MLP neurons of a small language model. Each row is named by its layer, matrix (up: input weights) and neuron, and shows model dimensions 192-287. Each number is 500 + 40 x the weight over its row's rms, rounded and kept within 0 to 999. Numbers have three digits each.
Before each neuron's rows, "fires after" lists the tokens most often just before its 100 highest values on Wikipedia text that the model never trained on.

fires after: "ch", " ch", "rib", " Th", "in"
L2.up79:577522443457493480531475562469486468483478608454503531582522453482519535507527523514493490550516533476445505461524521515541499556467518465519460498458478517536528557505455415537479505490477466508422485506572509489488441547473456501561425562537509517487482522512582504446510503495622488519

fires after: ",", " out", "er"
L6.up764:511452482462410498482488504470432410456436438441508493457553507461532456470536529493509512524542531423519489501459537514464461430487545489471560501464408444541530525543573485514519551507511542524489479491552496492480536516500479459540465510491498475551465501521492482468567559474565471457

fires after: "\n", " \"", " (", ".", " U"
L7.up1479:505510468498448428569538429507506527517590435517516521651558563475538533491515488510464485470499545518525484476414500516525523464494476453554471492521482467575477531423521534518460520480467487517535489500536471533456564571574509521512513492472547444491473549436451554485458453514437558512

fires after: " |", ",", " N", "|", "n", "N"
L2.up685:523540514456540520471464514448498495498519478508500528534583533493496513514422592450517562413457518500480535527521457540463541563488521579482508475550521546449489507513508485500492520490553556520551509522491454494394461425505561533477441535510543493460506445459501496438568438487477548446

fires after: "op", "t", " ch", " g", " G", " c"
L2.up296:529441506381467470462556497524489490495497460516537570512455441531558547521499523455470525474503402458497488534516588526507515538481524477482526484506526472427481531467517497430517473512511521441484546491488571510555521537408549501510450518563474458469552426526532457487566478512443455466

fires after: " S", " P", " s", "ip"
L6.up343:508474536492549568481552468548464519488478506491517494469493548478542474504426529521495477519472531546447477494463449502544474509467581431469446481429512444506482523503428454397490469482512513513515570418547469468435561541563573546494466586469435554431537545533542471442572472493474472530

fires after: "6", "7", "8", " R", " J"
L7.up747:556487448462565494553496513546546519502516479449465473528487524451457519477466518519430457574507502531490542506519476476492500476495458502515551413554472517487474515540545514506497521490551497535464498471467436538526594473476537558472451498481438534557483475550463555466593575514456512538

fires after: "\n", "|", "-", ",", "ed", " of"
L7.up194:515522494517460550470498466502447510485470458431529540459531517512496443522489471524521508476484503481501501508586464560443487524540505483465517475504478547430474467507498513474523538451483453519419495481515433526495503443525503522598509454519473550523542539493521547456495449444602540443

fires after: " S", " d", " B", " f", " F"
L2.up837:489527440519512512427497492505489530513573395486509593485429506545537469537494419499425502512453532551474504490438564543540454487499524511490510489556486522519507468456480481432522594583476503487478552466499480559506497497558471517522511466478488483568496595546501465509477501448404510458

fires after: " the", " in", " In", " P"
L6.up938:474500496409444473566507507537492531564490439527545525518540496423510554541512465484463462494559488489497557455599440470496576483580477480457449489568522501552529487486503478467486456494580446512483489498621522492436448485436449441436490471566546521526526493510542520457461431466429496562

fires after: " in", " on", " In", " for", " made"
L6.up1015:511550514505477541529504562517518476517514455506489455523490498543549479514532507512454452513552541471506501506557573475479504447476436480497474582464458471532515434510506510505496478489550549561524477492565504447450445502482492481478498492535458471502484516508479576482472485415570508481

fires after: " gu", " N", "T", " J", " R", " Mar"
L2.up268:524447527448470449454559451472481492504602488470495455460498465463517480467531498434515431562466515521542459502503435572523493545440463509500500537551486476536483441537483444508509530500512464504584509509551501414533503537437447449498505563521474443542495489462435505436461507575521493553

fires after: " ", "|"
L6.up1469:521533539507394511529501493514445535591509522453484474502561550464483595528505415481501498561483479511485466496511512555452431467527459469471475520507444469526462496508515509553477534510478511522493461507555448505508490516524412541474558522539454501510476535511437535510499483418550510357

fires after: ")", " s", " S", "um", "s", "%"
L6.up1144:544484482499480501499520576497450402544473568534468474511588495545426516498447469450499473532431521564528535494449486509513451502457504516490544474465522505491519549499493530499510496433476555539551439511536516553499465507538560499440542497471483534477500517557495567543550517548452588475

fires after: " c", " f", " C", " F", "f", " G"
L2.up1018:558516533486532517528510368468548489478534493547518500464505437533507533489480565480503544510430459471530478446522566441564452477494528473437550556505511460460525560408497502500477543533527534443434521479530521454505527538519487471566470492484512451520551547513498476440483461517431503491

fires after: " gu", " P", " Gu", " G", " D", "ch"
L2.up922:502511494497464528501523497470433473509556474531586472521495555562476465416495460543549535517543554532458565447447546457583516503502463498480517462506512491490470534534509540494428514548562495489460528541489465435533490472457483465504440483543568481477506483497490432520499486458607501520

fires after: " M", " W", " B", " R", " |", " in"
L10.up137:475554513524486502539510495510465510560493502494477535445560519566512538489471555498481482494508527512577495528544498582428567507544468453500526541446560480496486481520511565453516490631499540447511564435529497510574513552467524542481482525497538464488520469544472493488450475501430482589

fires after: " p", " col", " P", " F", " desc", " was"
L2.up707:473544472542463491519481446462478500566563442493470533521490475544583506501520466563377494626478490493454546479514553521551443570448492472533599473513484444483519496485464533444475483501548524532471563556562499530528459541510503455537483457484514477449501548499525452488486548547484469515

fires after: "in", " s", "x", "\n", " pr", " S"
L2.up683:492474498542453614523470584480621532557520500464538446528514498554485435465476456564420550525508497499489482479496501487462466473446500516484470534529485514466498489427484446452463476526504414539483527509489463501524437445506579521485499499480495541497521486497580511613561544465520484517

fires after: " a", "ver", " I", " to", " A"
L7.up245:510481521494499475505491424534471459480496429513446513535556431552470478540523559537444482515468432528529397454515499502553515481505483496486416458519560450540491530526497457516456556488534482514463521497509523428538454468462477383500455569503466510546497514488565546501490441513510467469

fires after: " g", " G", " B", " b", "al", "B"
L6.up1150:480493497489406458485470536523464471429468452511494502503415402491506558462520469485465615489461514468478567543555537454470471485495511467492544423529453489529549466490457451470511509441505414553535525550482440474533578536465533501505525447549475541456490608537557517500504449487464423425

fires after: " C", " c", " F", " V", " H", "C"
L2.up879:466483565506492491470496451476477506490474387530534520452491520525478560544497516474569562532462490493480479499448583489542437531475475454463460516458529473565443529477487546492447513515444513524414543494482551445526531584502484483530461452538476534471512522583583560498532496503443457482

fires after: "1", " ", "8", "9", "0", "7"
L7.up91:555455463498506497534524495478552512496529426445510480468560535532557505495479509515482458487549592513564446493494588514474493503490504399505503552540501519551503568463427555510565470492507509489476503529506437511460508454465545529483537420454451475535547497519465599603536504500496539506

fires after: " m", "l", "f", " mod", " made"
L2.up756:506450557497488496482494495460523565491535530464499490505593486462498450551517512529442460479565500491509372517438496423453510446473545498576507546478553580547518464568472522529511590428457496448502495524546468477434478518456468470503531494536481496487490447568450512523508451453540476530

fires after: " b", " l", " B", "mp", "onom", "st"
L2.up95:582511502536482446524486527510447445444493453514510586545517488538503426478427541436495568480568571537537497521389477537482491446459494418503516484509496557483521538537501469578501525579506478551466514511535460530494533513487470556446510479424520473436574513571488455470540464519503485516

fires after: " C", " c", " U", "ur", " B", ","
L2.up1324:555421486508460489434539492476589481494515402512501496502539559575550494532538434460512519479508450420554479443453524459550455493506561498497541507460527495520613470426574566507443576565484548464515540457532496444527503533467510510504496547499501513556498547500507449523453482477481446489

fires after: " H", " St", " h", " R", " T"
L2.up727:478511512561468483479516486506484520530517504529458563542457537460525542511441540503457547542488565540532559522459439492511398526493515485528470485500498568475538562557453452552529528498494553497533490552521525491523500520517519518439551477472443579481595540477560517521446503502482523456

fires after: "O", "E", " A", "C", " B", "A"
L2.up892:498496540497498553530535442519590522461552451503565569451582545537541481466511500489459532487493453560536473486490563512485479496507446504519492517492488575492534515518548512426424487536510549480555488570507551467495520478535522496414474526500416577425469483569450440509541481487415478496

fires after: " s", " to", " in", " on", " had", "ing"
L7.up477:510525490492510568535551491492552528518540501551506496482508524503549570536470423491366513435542572554507504464518454505437549544524541441524509534532488478475565507473494515519492516470494432466522525498464429514592548473654534500502535561444492495447467564533532516492457465519543500531

fires after: " R", " p", " P", "5", " r"
L2.up913:446426455483482438435509391499504591488499509470493506443509569475501548454604556497450529570533532541498476497527499447492539495439547554502466498580449539463471519493556512460496490471503463491456454517515536517507460587481523494388559499426489518574546568529517555487541566507543528572

fires after: " M", " v", " J", " V", " S", " j"
L2.up244:548438594507481536486579514511523475530524528511503472497409510503519597473520528553536521450512608507532513498536465518562450492500552529565498514479488476580502560527471483427515486472478495427612502480488543512521507509526504481533479501554548534539533497465555473479468477580531490547

fires after: "9", "4", " R", "8", " H", " P"
L2.up872:532480471545479541502448499423573433483514502470480519475556538474533480511482552492440471475481476449503502501498491509463451524525459551493504498501507466513494515462533544472528478515467527535486475448505501525535463524485506568484495430526457562497500452463493551491495467429449550496

fires after: " N", "A", "u", "n", "ul"
L6.up1135:458515495399474439502568493455511581514565491547464548428557469541462528538514545492571534512452556477504429424444407576490456451521493452516483494538472576437451549565524450494494505514505481409489457492460526525467608469524453513483505511469609537472477492477509516532495480524446459560

fires after: " s", " l", " L", " S", "n", "ens"
L2.up974:480582457437526469488447526419610490490568514454462489484501470505542489544487474599497550512565444576423484565441516482530445466428515479513446474478450610495494440546506487512523470486478499507477529478480505489509545519598523496491518599606484520495512492466514423478498448509466547469

fires after: "9", "2", "1", "v"
L7.up526:525519464467483443497503508484477502537556524452491541532514525507574525475464548466437481540468464445490552471458561482440548504526498484561452522504471508491480479509502451461513485439510496530527523541531540544448451527491553547620442567528388469533448490502483548559388526512483501530

fires after: " ", " (", " and"
L6.up464:488540551529498480449527522498488457527557485583509474499600528540527552585487512438453537471515473493480462532397513593435461503561543477511456479467480527495509448535468448511486508553529461507566466555576515459458480529466449499567587511484482573502534515545546553529510519484497440457

fires after: ".", ",", " ", "W", "S", " |"
L2.up136:468484542544440502470512537570495447530516502523570518528572547500514533505468487502551492533440472514506485579477472474513492511486421534528507506460499462499533498455463529462469524526526514514472563533543491556509431476508525520457508475445463498533498492591552444543436526487473508468

fires after: "–", " "
L6.up382:553470477540503502520471512483512493518518478486489536547468529437531482584516447445485530495455535442566517531461516526442444476463460503554486523506494502472414517446566493527493541444491484517483451517632508425508494512505452548514629530493504542542438529526512479442476539498472424515

fires after: " Rec", "us", " St", "ir", " tr", "re"
L2.up298:489452482538500502484442555444507556524531448518435543504497439446476487503422502509424455432526605475494496467459499509518476521413604554501455446474498525508538474466487594519565487429512519446568508519508450498537552507455486424490496504434521570562467492514527526539459494471463552497

fires after: "op", " R", "el", " B", " L", "ap"
L2.up201:473492459473440492532466489492517512538483452520543464485455456525505488434499551481513494475513569510491511506498544516481459507532502542434530519485550518462470482498536502442526539459492460509492451526478530475475461531566559438561515503537483503508496559523534556494488505463518495523

fires after: " ", " October"
L10.up758:527461519458520488524480487495548487483401471480477455472450514484514565449505454536522506492450501476477495588522495481438480504490511398529467501553536514507532409574469488480494506448553485526509474467543430502464557423536485480445453494593479486495490513525472533550547545515547509537

fires after: "–", " ", " t", " (", "2", "ad"
L10.up390:462407532558506524474548401498489477496466566484460514569455439450539479495542486464452472558492490435497471542442509502404488505529510482502401557517436540521471480517472507506437508455531530518482534519540524504408451512435462609485491490444495447498459484537536561505542547508544523467

fires after: "'", "E", "v", " L"
L6.up1474:559508521592528519490534467535523434516521443501451487582513546435455492499493513548573513416452503456487579492462489509493443544490526488488458504512474565560453550516474528519505553535504529499392552514499419489462471537505552527503462495510539525526585501511491559567478490528504517500

fires after: " M", " L", " H", " G", " Ch", " l"
L2.up1032:543524504475398492497525542488440497529549411505479482484510451473477543477558513512513585536521499470503513510499509416481497504535498491490511513487520542475467583501461525454442536545512530403587526507512575498566455524485494473542482596554571505534519472496583509534508611527478527580

fires after: " A", " C", " N", " I", " P", " R"
L6.up576:458479518515490498488567445513574519540539481451552569542511439525457492496563406476531495489490494534519432503473477452493480509453481521492458453436531497575545491532495468518455522530522462527523522527477560470563468476464536509508477577517452531469519568448483508492422541560450525554

fires after: " L", " R", " D", " a", " l", " B"
L2.up51:496490554511550512524483506510506494488554535517430506506465468573513540423393495511490507498430472461445486542476477502470491549540529544416551526496567512536530503475527421453561534457427567548430448500565498407495499510502545469498528549546487578594557526540544515514507524481572508537

fires after: "\n", "in", " comp", "-", "mer"
L6.up436:476505493456510485502512505526562389584458507486512390525485472477464494513532510492434522509525542501557518443457482483448501453541581568559486482474489542561499536426526468441496474453551418457497503489458490531475465528463570507488485505548452514484528510508572484487546500476534514514

fires after: " l", "ec", "it", " C", "c"
L2.up221:519544511468468514447499468515563479414481445533491435470469492510509493564517460516462460383540536564480418453535497519497529564464508477555457554554524495518477500496440479460547515400500526498485544513431485501506437509447543534518495500571555453483482518513499501454498505567483480506

fires after: "1", "9"
L2.up537:470510456492478483478452442550529548449557511494544475566511491556496526504582506449491468520479504486491525507433600530441534504439453447506509450551488563498468543513474600489498524515469542525535525508554412488468584481487490532523529527514516544484463424450458524521515579495576502502

fires after: "8", "0", "1", "7", "9", "6"
L10.up1039:537523513512450499514584443477528467417526465549554468532481478478569504425525480497490531521556485520515554480455529524459458530469549447497465485540458521503539559475481569469482480441426523513581519485553520504449554482537494490551556526532544512501477481513514495512454421532538475490

fires after: " l", "l", " L", " a"
L2.up385:453491556385453487510515527561491581546573478534512491465500503453525525493499473473483478477489468441546476487528524497483455472518551464487432496479521569528492571521449490457565453502512493533509544536501470482492506546568516484545413497487466453450454462485474491505474519566507482447

fires after: ".", "\n", "A", "ord", "W"
L7.up1424:457525528514470482491555529503410462445411576508457550493474473457419575617541537449462521439452499543516487519487500504465483553530518547525451501457437473493511561428546555512545522438468468452457569495535529572432484499472439467491490501536474487504549553546501544504476484510517446464

fires after: "\n", "-", " |", " ", "|"
L7.up757:535583471490501527572501540510416465564482508508458457515482502473508484500522496444576534470443503479518550480523530502517474438528520543514496548557541529519561447481470500494466534402422502562526493507464528435485461497524509522465460507510417530576500484462481485489537516520543474464

fires after: " gu", "it", "ch", " att"
L2.up607:488474486417515553535505429451537500484483493552529511465453546521459461501524513467538500473480533500489506490547480547555590509441476517576401456565494498556455522488478480498495478474513505495514537486486464556518480465462482522520522494545557445500461507468480462467494538479557516565

fires after: ",", " B"
L7.up570:503531441429484493468505545480450419476474514469480477426450579436469423486485511428488557524390492461492511495498499522516474432479524467495507463460427530499542468469459460487543577535534461488481484498491494579492529531435529452540497501501511468461443480493462453496530469500468461457

fires after: " B", " R", " r", "em", "r", " Sp"
L2.up270:481467508455441434499515481507439423501535499531455527464426494549385574505455532440514503436512553569560466505422461484505511548513454554456516490483530499497515412486484508469461546508526480470497526527505533521535443541535511452534492527485465477515523545481509516517599484480517484534

fires after: "\n", " \"", " (", "-", "/"
L7.up1052:521481429497454446499401495482532452550492455521531428521478528525399501476534466482468555497445500519537509461446556527443432444471482540486516556605460476532503570514474435541485470444472499562451536501538529505428540529494574525499541495461481447562581480513507508526474506468488499531

fires after: "h", " house", " B", "us", "od", "ap"
L2.up686:522488519511470515538468495514467430467525493560474543491396481508522519488508525491455483488565503517574563507479555515500462483467564514437515506519465499473461554413463533505529487508518516507522452534537505485483502575424584555589532521506431533484529501519512477445539529453512459528

fires after: "\n", "s", "m", "'", "|"
L7.up544:561474551549503579539448527504472507407437460419556483505556518530470555536475440532517521540571457507477446539523506535487494493533487523544552432489512442554475476444468513519553525548486535544452498513480463470542525488560428514482589552511500500568504494498524497501525614430479502444

fires after: " P", " p", " F", " ", " C", " me"
L2.up1079:423593555472507466504468466513460504515525416484546524495439486524463538487581509454443479550498514455451432554529514460588474481478482451519514448494485572535539419519491477489505469520468496525451559522485470450467508518429503509558543444480447448473480481480577549573479430503461399497

fires after: "==", "H", "E", "B", " H", "C"
L7.up581:413572497424422476538515515502566462432517541553582535521478468523507514531490566511474543520462521517533579483496504419445505515548487485534483470538496488519481528534544435514447609462455471546490535514517516499487496493521496516458447557507466453501483513553466444524576545491495469514

fires after: " p", " Is", " B", "is", " am", " P"
L2.up1520:490487477510472507509506501495449412540501452522582548515513577476496446525530445516476515543468514480471439569503384416559415460502552515518483466469443518468434446520534436471441550567439543538520552538465504439492510461464589494484494448491419568479546456564463548533573458524465535452

fires after: " ", "born", ":", " |", " in"
L6.up1322:541448500488534494500502507436544396566564454445556473485484601510505487489561504537479485544469508576540511457472532486499506495563510468454495518514504410568422480523458473494479527533469468531522519540555445497503462518511550545488502446434461526500509481493489575532470520493505553535

fires after: "\n", ".", " ", "==", "W", " \""
L2.up353:462467484479452479483535507462449457571494449450622444545534553533544459540506474471523468438542508511458547473512513517499420457504520537511459500523507497446485479499486550541503504477490523528572530510463515507459473558492484501461559477492458527497531482466489479516534510525464491584

fires after: " in", " In", "In"
L6.up160:512514499457469502542583555579520416526512436527496496498488516377586486496507401466486557473436530520525484476571522459486465530493451509481479475469464510546514516460456463526520445554576418472464480507521543532474495462452495565530494501584461544371516508514501540486466523515495526516

fires after: " L", " g", " E", " l", " f", " M"
L2.up1343:490491475452472436510459558499480575507621520488512531499513480496486502459485602552412479453490462448524481547522459473523488477477478406540525509489523512455523517576501522466480508513526448506481480557514531481544485538504533538469489549508515457517475531568494441515466521528466605512

fires after: ",", " J", " G", " W", " M"
L7.up766:485484455522542479511547431459475496501518517464531516459494473507545561471571538447532511520520530483590519545472502519473501504468544498541542526534543471506478524479479532424465510513490496477519470489546535526510533540555530461453495528470425529507510457443518434489436529543458471506

fires after: " E", "A", "f", " e", " N", "he"
L2.up417:469502455472481489529514513598515493475520548477543494502538458510501542589550555516613440507520490521498448478528446498444456484450570548442518528481533496517486507547515430478470507484533439490496533543507573494425539434467486497488500577479536461494535511412523561575464474563512479533

fires after: " f", " S", " F", "os", " s"
L2.up1274:543557524569487491468421420517518500474462499503573545496442474499529570508505444547501461491475486510472500505459497547618472451401548456454559525428544528512505469541500455502472518546493516537523506441514533465513536446525496562507499585484444475569524485531524503510448464487499441451

fires after: "==", "-", "\n"
L7.up1517:511480431463581532595504480519482439566485512539464481508526552516461504566542548541518476517490518498486634511537529501559465459547462527485509523510531516472512478512460513537538598542549468515530511506486508500509520440444505559495523542425521510529454568519518440525569515429504493517

fires after: " m", " f", " p", " h", " ob"
L2.up472:446539568587479507489478404467497542504507504506510481460484506465536475470467549494491429473518591488488543434494492464581463508449546555470454509476519519525499479513465556405509497514503507460431514551501483477468542532533512475450493378436524478509537455538499529532475490512510534579

fires after: "9", "8"
L10.up1354:547533496432453477486516574471484538527542535492521555535467494442516510489528474461538511485474505519514549489447508502395481551501554465490435499487470478576525509565486519517440534409469578538534527501539519494446485521513480497536544420481499500542474532484521450446530539542467561566

fires after: " |", " the", " in", " of", " with"
L7.up1463:509465505458483476556458483562474522521512540477498525532495597505496554537427495598527491479428478532476511489470471500484563461589485566508477452465515500542450494473496494509522432473540496462493457555506509497429549516479516492504466544598454489551402515470490559534471497462461498546

fires after: " b", " g", " f", " B", " A"
L2.up1010:505444488487493431424443509477541454511516513554542555498520462550476488481484499500490553443538493424511498550514438580550437390491478489435547481539512510464466496499537475456475509519454505494487449495471491448536474522535491551470503466522519498433500476553488450501531450438467486441

fires after: "u", " D", "ro", " A", " Z"
L2.up546:469500514464475518453462499472463469484524532518546509505571593508492582504468489491500479457516536552517568497514520503495480510434504500444496468519458536491526455467531508463526416488516502508528472533490491548437440507472512485484554434467541413546517506512525503485498415425558537487

fires after: " A", " a", " p", " an", " P"
L6.up235:514498541517450484496461468491465480563486391516529514498538513505462521506464481548603476533511488525481448465566497455546507419507505503446493446525513479519403562434500461532563473504522519515471557461530475480507538469488494515507581496444559491508499501433553567608459458527554562503

fires after: " R", " p", " H", " P", " h", " M"
L2.up49:470557534549497471486531483443466468436463434509519529523516568480463491524503540503472555528501504562442509468465466501483460490456452518465488512533538572413485510546509492487485578461497507474522536558506496511515403493535591509447428462477468504516487505422484507499527464482442579451

fires after: " a", " A", "c", " one", "A", "ou"
L6.up1421:543534461478507492433441555437525589470429483489481535392531497480469463531472483493559471477494434507526484486509437518512460594517559512467472471483477488537472543528526480516570569526450463492503511525482481471440457519509540514494473504475507512573555565459495444562503572513502597461

fires after: "2", "7", "4", "8", " "
L2.up1517:534531418500495506539492458489541483413573504454476444535512568469480497446432489538467413505501493524480469525515512470469455531511484492466533486513466501496437570509515572523546501476483526483525479517510504486460515478482515556466474499544427527516551464527456564574534473476519492507

fires after: " s", "1", ",", "3", "8", "4"
L6.up905:477501539530524430536512540460499469394456468502545468494510483485564475452447505497522506469462550471477474517531498527536473482502493515522480445483507488473512549520447495489553501534525510493537637500502478593481541578500516482548508539493439399471486500490575415517483444544508492488

fires after: " one", "\n", " |", " in", " (", " con"
L6.up114:502464464533483465472471432459477507544546515475446500517493524405531482470550586470544528499518523493397580472476483485516452491502435525552477526594470472526522579432499498484477478444502381549552518574567546540460536510528444524557475499470456457525515553496445494516481503484480494494

fires after: " A", "g", "ig", " Sup", "ro", " B"
L2.up916:542502431578495530569505550547507503492467517486548515484538561502518523435517619566412556495529409514605542550462414473548521545447469426544418503532551587481483488466491464498441469479507410453553533491485526507547467514434503454505482503530446534506525514518481477522479465528444495483

fires after: "eb", "s", " to", ",", " and", " B"
L2.up622:514507484628515488494476525462510571556551505464490483514503537513486495488539486400504509526443475481534459448414477553512507488452473473445531512530478464493534539474538525485504495468448480513510537453532461530493438492491515525541571460447538467549533523479432489449492450561603576499

fires after: "7", "2", "8", "6", " ar", "3"
L2.up446:512548481520498496523506454499492508433582505413520495493548545445452504478473482560464496427507468522485596541519490531526494504465535475490565486554419490505467564519446467520495510463443557520487478530509457463485526480449520465443532505517509522498527492522418551547487511497542577477

fires after: "ad", " T", " f", " M", " m", "f"
L2.up574:526496520494471480472474466505518590551530489527445480459498575492483481555501517475577523492511555554503403476507548480452444503515500484513485528482505559534448460547462498496447572542491548366499576533516406527526502548519527486450549507563496459521506444490490526451484486550526547558

fires after: " im", "s", "ens", " Am", " s", " sign"
L2.up74:450457519483526515526512472475570497486483451506453501578569554513476539481473558530439516529403543526483518535508464496459459445496497522548505533450452529481572526442486500450460524504429503508511472538538515524500472436521508459441492470499517500495507457531557550474532463512530509428

fires after: " a", " de", " ex", " A", "A", "ect"
L6.up1028:471503480530459505527444457423477478521467431558552538491525503554411545502502398512518445496502462497540461488465514450457549411490476487530475542512515504518533480428436554518478569493478472459572507429535502427499517529431444542487448464444526466457523545451499492529424520475507554554

fires after: " Ch", " b", " B", " K", " E", "B"
L2.up1455:547482482520453603548494510475494484501526477600547537545484468541489476471432474477437555519527555510470575523467571490520506516442464518502486514500477484516465496540518568558526566517491479534455507432520447483501503512510541520565505571477510486501566471513555502593445444529478463472

fires after: " ", " ("
L10.up214:504508502477424460509499533472484498537546458556539487429530481424409530473498571536540569469429525544533437467435582480466456441478568447521525500493492497464478420482496511481465533523449499535544472517488471460476455472470520514475530538492512572532486544532493546529445513479519446393

fires after: " stud", "ad", " High", " Cent", " Con", " Col"
L2.up1055:530431547497536511536439432479489439526566522622528540481546471516505497549426508442447534478444497499441568551589464522445482489500522471548477418553477506537465423536453458555497506497505508555595526456455475460453518516516532516455522561480458546496586503481433479486518491496488480502

fires after: " in", ",", " K", " N"
L2.up12:522462484500531510490497485562513539529507493420507501478610530423506499599548465466489525429497516497534495483444499562436454561488577512434496519535504481505477486474499456493499548457559521551515499563570501496513545482545514530524441523456463543488528443478524561530517412423525614493

fires after: " P", " J", " R", " bl", " Y", "e"
L2.up900:464448465506555490438493424420532440488556467522484509535546478452508493510555489479442501515458556566482473462575512443490561519459485434452506520492537479438498510435451452444520460483524516464489502581457565538490442504502403465431563471514533450514482410496512483511547505537484512501

fires after: "0", " r", "2"
L6.up640:472504482502467456484514524529520508493513540476504436503512504474477541440507476523477522558492500480442496516409449516513531507426458485530513507535428562486531452509490401426537493516478470482432499490531460573510517607480572563641436535515432460536508440460560528532485462427524514520

fires after: "'", " ", " with"
L6.up1360:507493481492486492496510495457505428545523421540457403493525465464524524467481500598545492507472479507477519508501524495500419574475510465455516525512513514559480434555401464507507514508477482483532489503530457565490580563458508496452513513441546452536536516521505474526448577444536530516

fires after: "\n", " by", ",", ".", "ed", " had"
L6.up1114:473466477541486455516556477479443493580408534538539492491523498487489516552520558519530526465506520499414500532433491438488455492539502479454486479463504504500561505522462514513524492479475505512569603568484552518468534494554471488503516441500421485505487475534557450497439553437494437433

fires after: " M", " D", " W", " R", " T", " A"
L2.up700:491443445493541493533537455476564491511471486489475516525430465494497519483499476457521513452494470543534529524538516556535502565429456519472495584509560460558526542545527454543466509521463501495494532520413540497542527488479507513476465508488485450455552455488531580475409531565464450556

fires after: " h", " H", " s", "s", "H", "os"
L10.up97:486532482534522561579516539461461533460536473461548507461594505490528508468457543468545544488496465453550494468505572472476505517455536555528469436520467468538516486604521483482507563499497461537512502484501526511428551495560483490533427570538548490506523462563485465562481526497525542440